Part of a small language model's weights: a variant of Muon for these matrices.
MLP neurons of a small language model. Each row is named by its layer, matrix (down: output weights) and neuron, and shows model dimensions 128-255. Each number is 500 + 25 x the weight over its row's rms, rounded and kept within 0 to 999. Numbers have three digits each. A neuron's up and down rows have the sign that makes its largest values positive.
A block is one neuron, or neurons of one layer that tend to fire together. After each block is what it responds to, as a language model described it from the Wikipedia text at the highest values.

L7.down62:485520473462538543520509501531484530513526517510513483457516493491516512474494450510517440492496500477463471504466518488490519481493498508480478506509493517440540513530495479502541455491521474507477473488455502491497552492514497511468508499468478489539485505493516564509527503562512480487470478494459478494537490505499450500412505510487468499503512477466488476475470476506506466531482
L7.down69:522502501496502490510529497519482523493494499491493492524458464482477526497440519504478490499481507506488512513550491494492520474503530481520509464502523488482487513516479482513471517560461514535488453550479505436473523525478523498479443494495521500494493523512477553512546535489571524457530490477527496523474532497505493532526473475489469496520463533546505535474527481519501556490544
L7.down81:498527480510488506480499509511507510461468496501479503493509470530519480537529547516508508487507504517486509521479493500543468409506497516534463503524491474502517424523536515510504489469531474480506505538456485502460483526501516457502472504538488502515469516510527487546504488509499492478481516502503512513498516487506508492570510505500494519488487488497502500496502519490497519443510
L7.down136:501484478509506475524456478530539494475517475507477483537478502455474497527522481517515474488509458499439463529447490475456495520507515498492512500508470441546535540488534581473507500555502504502484485477528487524525470475511500514469476481489487504485505486500528472493476510486447514493483498490507510510507502522514479491504499502494466503518466511505516502485487508523474437459482
L7.down184:483503562490510495508519513505483512488460473478555501495486486482518503487489486547456487495480487470515496533465455470501482451504501476538493503492509533530452511498477561486510487463503485463543523472495540501518470476496498470507518481487481490512546477458535476457500492480523490559501451517535480466511489499505505492518491489520488511445496532492507511480505451516497536545481
L7.down285:498501471507539459514491493507464507547494476531483492511488509504477513455506501468495537492484548497496531525501494554493496550519502497523520532470510502451498515525487447514508471537533547473519475495500492487504522512506470473516518468525518527506508485495531509522500441546480453549539500485464501469478492536520506490497462489461508458519449499527490551534517514504521488504507
L7.down330:473477497499548487490491541464505507531451503502513523495548504533500516513477523499480417509517514496486483524529517509545456524516512484523487489475526484511527461577511527492503518480540495511507502483458473456482489499486529509476451505533532516487452471510526503523523525488437519467509494491505523497484523477478495505640502503538457517538481553481477484495505544535513477506501
L7.down479:550472444499463493524486537526521484497519496478541451482486502477497542477526543495528521516490502542467475548506475482516493526471547505514469548487492495492540529464495505507534493515491453512495499512503460493469490508470489529480531505506537532515537476506462512443494490503458451498484504488462482500544503525458504472456499495489484463519480477483541531472531454512479518524532
Responds to: Opening quotation marks. Opening quote marks inside running prose, mostly after verbs like called, described as, or an article, as in calling it "A very humble", as a "perfect".

L6.down19:513509483496495515523449539504477477519548466525481471511507498518458483499524532474474490528530530500475504477449527526487513518523458501531468504515493523501527523520514495490507550525504475535492511515475494498486516488488511512562473539519553494485493498473506452507479467466495536488505530524467512523509511453490497503502518475486493502478512476508476514474522496493463497510483
L6.down368:511543498521484510491563522514502503491507488504507470503552506459502530511470465495521522543461505504495509489496482463503548520513489499534519484486446545472569513486501513497502527498494493547533507491499483511480476535554509501508500518488498517479533508488485513462502496512576534467484482485476483529507496503465530459445509532452502454487471509501510535493548517485509497516530
Responds to: Given-name fragments in lists. Word pieces inside or starting a person's first name in tables, rosters and lists, such as Mikha-il, Dmit-ry, Alexand-re.

L4.down203:500496531506517508512471510520498495484534494537511534473513515530492544515471460454498513459484523497469534498489481490493528516468479456484549474504461527546466490458480528475511461517465481485460531528448511487493531534439497481549489511493521515476523525443458477509516526449507462478501472508471501507490549507541512509483477512492482481526512471493522543536452466487519535494458
L4.down238:505468459466523474497472522532536528486491495487518474508523504476521495518457504527512446493473486466500494441492517475493461542486511475527486480485518493541522474550525463506525442520494465510476507495530480545507502483477480499513493476443507490512513468506460543468484513487500523470471492540496511490486502488525509467440486476533474491498531468483511490532530435483510482494477
L4.down333:518450503542490471479478486532541468482516513509492505500491472507488470506530483509497488486505497456507497505528503532495534621537517496525473450518537474484488532525519473475508516478453513440529494490484491530537490513492528460508532471499513521499497496511485519499507532498508516459546563512487489534475501526508490471460522498520488493505491487515487496481485529506515492499479
L4.down499:525484471548519525533461511477511497459471472480492525502475489500446461479494487489509479480488498476504515519502520454489473537466509432526521514507494528497523541504483520511488490501498517458502521472504450515498481544493495473542477480461522462500525510515519524549495477520460480493459486490486499502498540508490451510454470468481466535496496501454514533495505524498488554514536
Responds to: Activity noun word endings. Final pieces completing activity or sport nouns split into subwords, mostly -ing, as in weightlifting, fencing, fishing, swimming, soccer; also verbs after "to" (play, control).

L4.down124:469491487485535457550520505512499500497536493547468528467477457511430476468496495533517497535543504494501465475492486507490507549490514518505529504539552506522498472495487500494479506494549499548476488522496529484507515496501502447526508447504518502519501506489489495516505466491460538481535519471517505574523500471478488471497558469507489491507442523476489491482460504513479501487471
L4.down162:477440544532445526522505529499550493499510484534443456490512482539513517487493492489500515462507560479492525501472537545494489491507473517499497447491490472548467530481512508490524501470484475524496491494501508485531479482506490499527458469507471526496511479530467509502480506484481492520475500469469487499512514469518489532520490499478548522495522531497481459497507496492513511513537
L4.down349:482504482527482515560515493483537494489534527517465532485512512447465513504489507507474493487492501526489506470511522501474451491507521493502493536531494468507490504493501519499503495487495528510492466491494530510492472540435452506525521497491473535509513436505531466467496512510482492515474464518492529486482498490443496499512478456500474469537519599484505532502509457483529494492504
L4.down365:503510499473517539499467542465485488489500490482503513533484502482515469479485486527508504538521509494482531518478457501507443492488486512487527553487500513495527496496536498476471501466547465523528497547486469469487502516494468486438515457531544505478517555518552526547519492503429517469480495467525547495477529505481528505507539511458501504503480477486503520540466523493513487483495
Responds to: Mid-word name syllables. Short interior syllable pieces inside foreign or unfamiliar proper names, often in lists and tables, right after a capitalized first piece, e.g. Gar|du|que, Suz|uki, Mu|da|r.

L7.down218:496476513512480463514522453468530504502477507561484500476525518508518518467490470516482457511480467487475482479535484500493496513481517508521473492520551474507537501530482504519478477528529516482522487508477468477495455522481522477494534481473489464493497519485489539500522512474487501492474440511538560523507504522507486501532526478488468537505499521519502551534465545514508459500492
L7.down274:483506497503502515504493476486474514512446484518485500502564471457517477478451476484507476520503515484507501499508507490522513517527467499497458493512545513484494496498466493514487456482478528533494531483509462504516538555499473486502521509530551493527494519498499458510501441473539477510488454520494515556480523481502556517457507477507489461484505539465527532505482476472478525485490
L7.down310:557466483527492490489468490455550511503465502491514554520500536497542496546499494474519496492497498519536518507540505473508455495423498456469487496476485493517511495490511498527538437492493461488502486509527492543482481519507532486473500500509477490505491494488507513506493505537498515490500464461505492479487467482440490487476491484493480546526473507515533489489489546472496515476492
L7.down346:472490518512519503497456509507499533506473498485503497483509500484441485495481461535502503454527505454521484507521486486502505529445523524555516478448439514520498527502489511516483480484496448507520449503484477487501545515467522468520478501528470514508543497537488477503493495481500526517468511477503510454512450497451542512543501492491531528533507489445506498510489516519523536495483
L7.down365:490490512520459526475505513482514500515527459498491466532502502507515499561480476528528492501505531497508542483512488552495541491422523506536489500526521514504471481496501498494462480459488544495490471551504500482450507522494512540504500505531483468491460510466491516479545466522539518492494491532487500518507507529515543519555548494533495514486488494572490477481481513475540552481524
L7.down380:518517486548468480512481530489462499520467494527503432510484512527507463542504509500498448522495545500488490455524534528512541482524497474519499494500482485491470523478502495533520511496541549497493522504503521540453552528550477542493452549535500510495521545530483528510503498507504553502511454502518514531523498501497485516440521474503493491496503474524456498508533475499469496476486
L7.down405:488498510543503518517500466498523514544508526481496506502499506498505518512481494482477526497516505426536457480515489455517507529491471486538473522551498489542502506506504460493490519464462498519529512535513459515478485513498525512483519455501483511522532496565476521480487509497447492548465543462477502522481481482550512491479483518512504504533519524509535490526493461517496496507504
L7.down484:535517493450503462467459488475468513504515473527508511561467486466545521505487456511507510516496483493479500502502517498508524509484548515499497476506475473504470469510456525570489528515509505500482514485462534514488506472489472515502557529460473528499482506522480484479492492509468452492530468490496550534463506458486470516481471530479517481528473523520499449545531494467524504506442
Responds to: Academic field names. Fires on tokens naming academic disciplines after "degree in", "professor of", or "Department of", e.g. political science, psychology, philosophy, Law. Weaker, scattered hits land on other word pieces and on "Source" in tables.

L7.down96:490466521502537456545549501521521524493532517550535486482516546488488496487471516507503490499481533480509516487515547539513482486544492499505491500484490520486535473512525465473517471559461468483511555535499505452521456554497483471479487505498528499494472454496496487553468529501524547503492514516497485501500495488497482511541512481477509450509538524518478518513552518509465484512468
L7.down119:481511508502549465511447489520522482481480463530491468544464490498504504460494493481470490482504514498508478508499510503520505457556513504522515508504555522476521480527487503525531501529501461509507503519488516492474489520459478497538464480513493535510496499541521434512461494484529491448521507494475490493468482471482478516570481472477540497483465468479488504468495506516537505514507
L7.down125:514477502461533491488507482483472513547495560465452508471473538465483497505473506493483467460525500469518499483482516483517452512455532463506501542470501496483473520456495507492525451507509503508461472509541489536515490519494509513504515475509484503567507496473480501496469456472503473512426489487483541482519535489490476493545498504465490504506544491509510440537489508501500546504506
L7.down154:519474534520504544497516475473505470499502488500484478482507515502472525507493488496452533509531551486539519501526517519494476507507479497471510486489486548493523464516579478487489517479496523466492517439522532485491468515483469528459506480484457542508468475494510480525476481492547485494456489489520480536475533516472508416497524488523512484483473515482470456494530510461494456506490
L7.down217:559490482477510572491485486499492476501501529493456565469482484521497494482523528479497529485486464491490535447512470486516518540503536531501500512507479452517495479534469531503472503468448511481495482495513492513522544505513462496513569479486518514487478455468510466503504495491510481531475503493470462501484501526521460503486532490434515500464525487529502474501525497521504509525538
L7.down317:513509485545500493529492523504505517485475497483527507538493495485518492520463461500483511509517566547507536552503533476475511568489529524546494498458519513545498514502486547538485472515487516453544519484532476497484516489487513472513497494477465478520497496502533481511480505445520545512503523495499488511449531552502509507490513499507536469530556519509481469487511518462473489473495
L7.down321:509477494498554488497531507503447530510452498506494474499535491521492480475513505476511478459553479522509491514517514461539505520556475502500492529479502481492507497538523453466496468491483436495520477501524471502502472531559505451514496478450483518521493476558548483534482484490489506502483470562504487551518505494512485469521501490472509490468505501568482454517506493515535514532528
L7.down415:515501483517475468517551472478488508524536494495455501531523475503467507498499484503555534462496470464493529517478512497451500505482486494519505484477492536533475509454493495526459468523483552489490506495534525531515490525474510502491522493495526473520470480491553525514535534500499451432481485508521487517497485521520492485427486503516472478479505526487514492484489535494488490494472
Responds to: Mid-word foreign name pieces. Inner word pieces of foreign personal names, mostly Slavic, often in tables or lists, such as Krzysztof, Dmitry, Komorowski.

L6.down80:498511496520462504518535491487495497519503474532540548459538489494504500482478461532491507515499531477496535516481480483499511516502492538490507457513509457504491483515505497477478476503507537529489494477492535502503518541532500490516477447495460472491486479494462496514520453501538502565462496508534501501533478485493536525507546501452485531483514508522474512550510543500483508498522
L6.down385:462498535510467491503496509536557510495457491465546499469498493468490484469492452487522514497494484478510513475490477456484501549458492482457508535465529491515536518506462499477462511533493534499506478475498475475521479521480551517491507511463501473502515515480516469529479549449545468503415512526497514488493491493481497451533508506528504474517511508479504543497513519489511552474492
Responds to: Education degree phrases. Words in biography sentences about earning degrees, such as received, degree, graduated, and the a before degree titles; weaker on mid-word pieces like st, S.

L6.down269:548484494472514509512501508481490503497475444488492519460524510480523504496508536476483575485511491491505518526518472543500535506431474516522479522480467479481488502562457473499504498492511473535521505513504483539494469512539546464500481482506499491453507501505492525479494498451498479490509524485502500526489532484556534525502474462503466510516485520496485504512483486482513451568477
L6.down444:508504483479514492483501550534531505573528481469470510526521455477484473526489514531513424460510498491524482563516511471499499481497515501489520499503498516477481442542545486532459509495526475504433495498491475516451511494445484517491481504496490459519527484519514465456535506493448525474467479476457485478511500501505489458514508501513482481530467478466516555473479519546499536466488
Responds to: Opening quotes and hyphens. Opening quotation marks before a quoted name, title or phrase, e.g. called the "shin", titled "Magnetic…", plus hyphens in anti-tank, pro-republican.

L4.down3:485472486498499534540494509489495487500532502509493469476495495495518513496498471516488445508516477447554513519510469500479480532477496485543501530466516510480516526519457473465457514502499489491501488470523522488485447525507491491509462468514486524519523495448521506482517498458461445473508511484452505510533464525508488472412452435507507494477515499536541490542519505520544528467506
L4.down255:486504462487507543537459505455516488493492526464539523534496504526483507523487528486542516497461461497485546513491535509536532547553499536525474496493515534525486468542494528483483486480481464493519518519486466504527451481468490478538506501522490521499521458508516517509535488496486517530504499522466460464478497481487501489446526530539454483488513506527552492530459505484481510499480
L4.down256:534544549479520516504481461448504534491484478480478483491539512461441433518499496482547503509511544492478459498462517446501505520493460501491460526478483463462502554529510486532498522498529498525522514449507461522525511471500505479520514526512537563495459533490473501532540487513520546507478460501479473517504516506505514500511542522477526501492522506470503479494522494504462508501506
L4.down309:503473532529472475551463546493484521488513439507517524498516511494499566505484538483504490489477519523518509493532488477486554535526499444493441507486527489470487505442522473515489463462516503465542484519512487505491501518487462506490460513521502479521490489505499495488495507504461512504526490490468537469492497479475546472449500505490466518454513473478487505516499506526522529469466
Responds to: Upcoming creative-work titles. Tokens right before a title or name is listed, such as opening quotes before song titles, table pipes, and "including", "album", "film".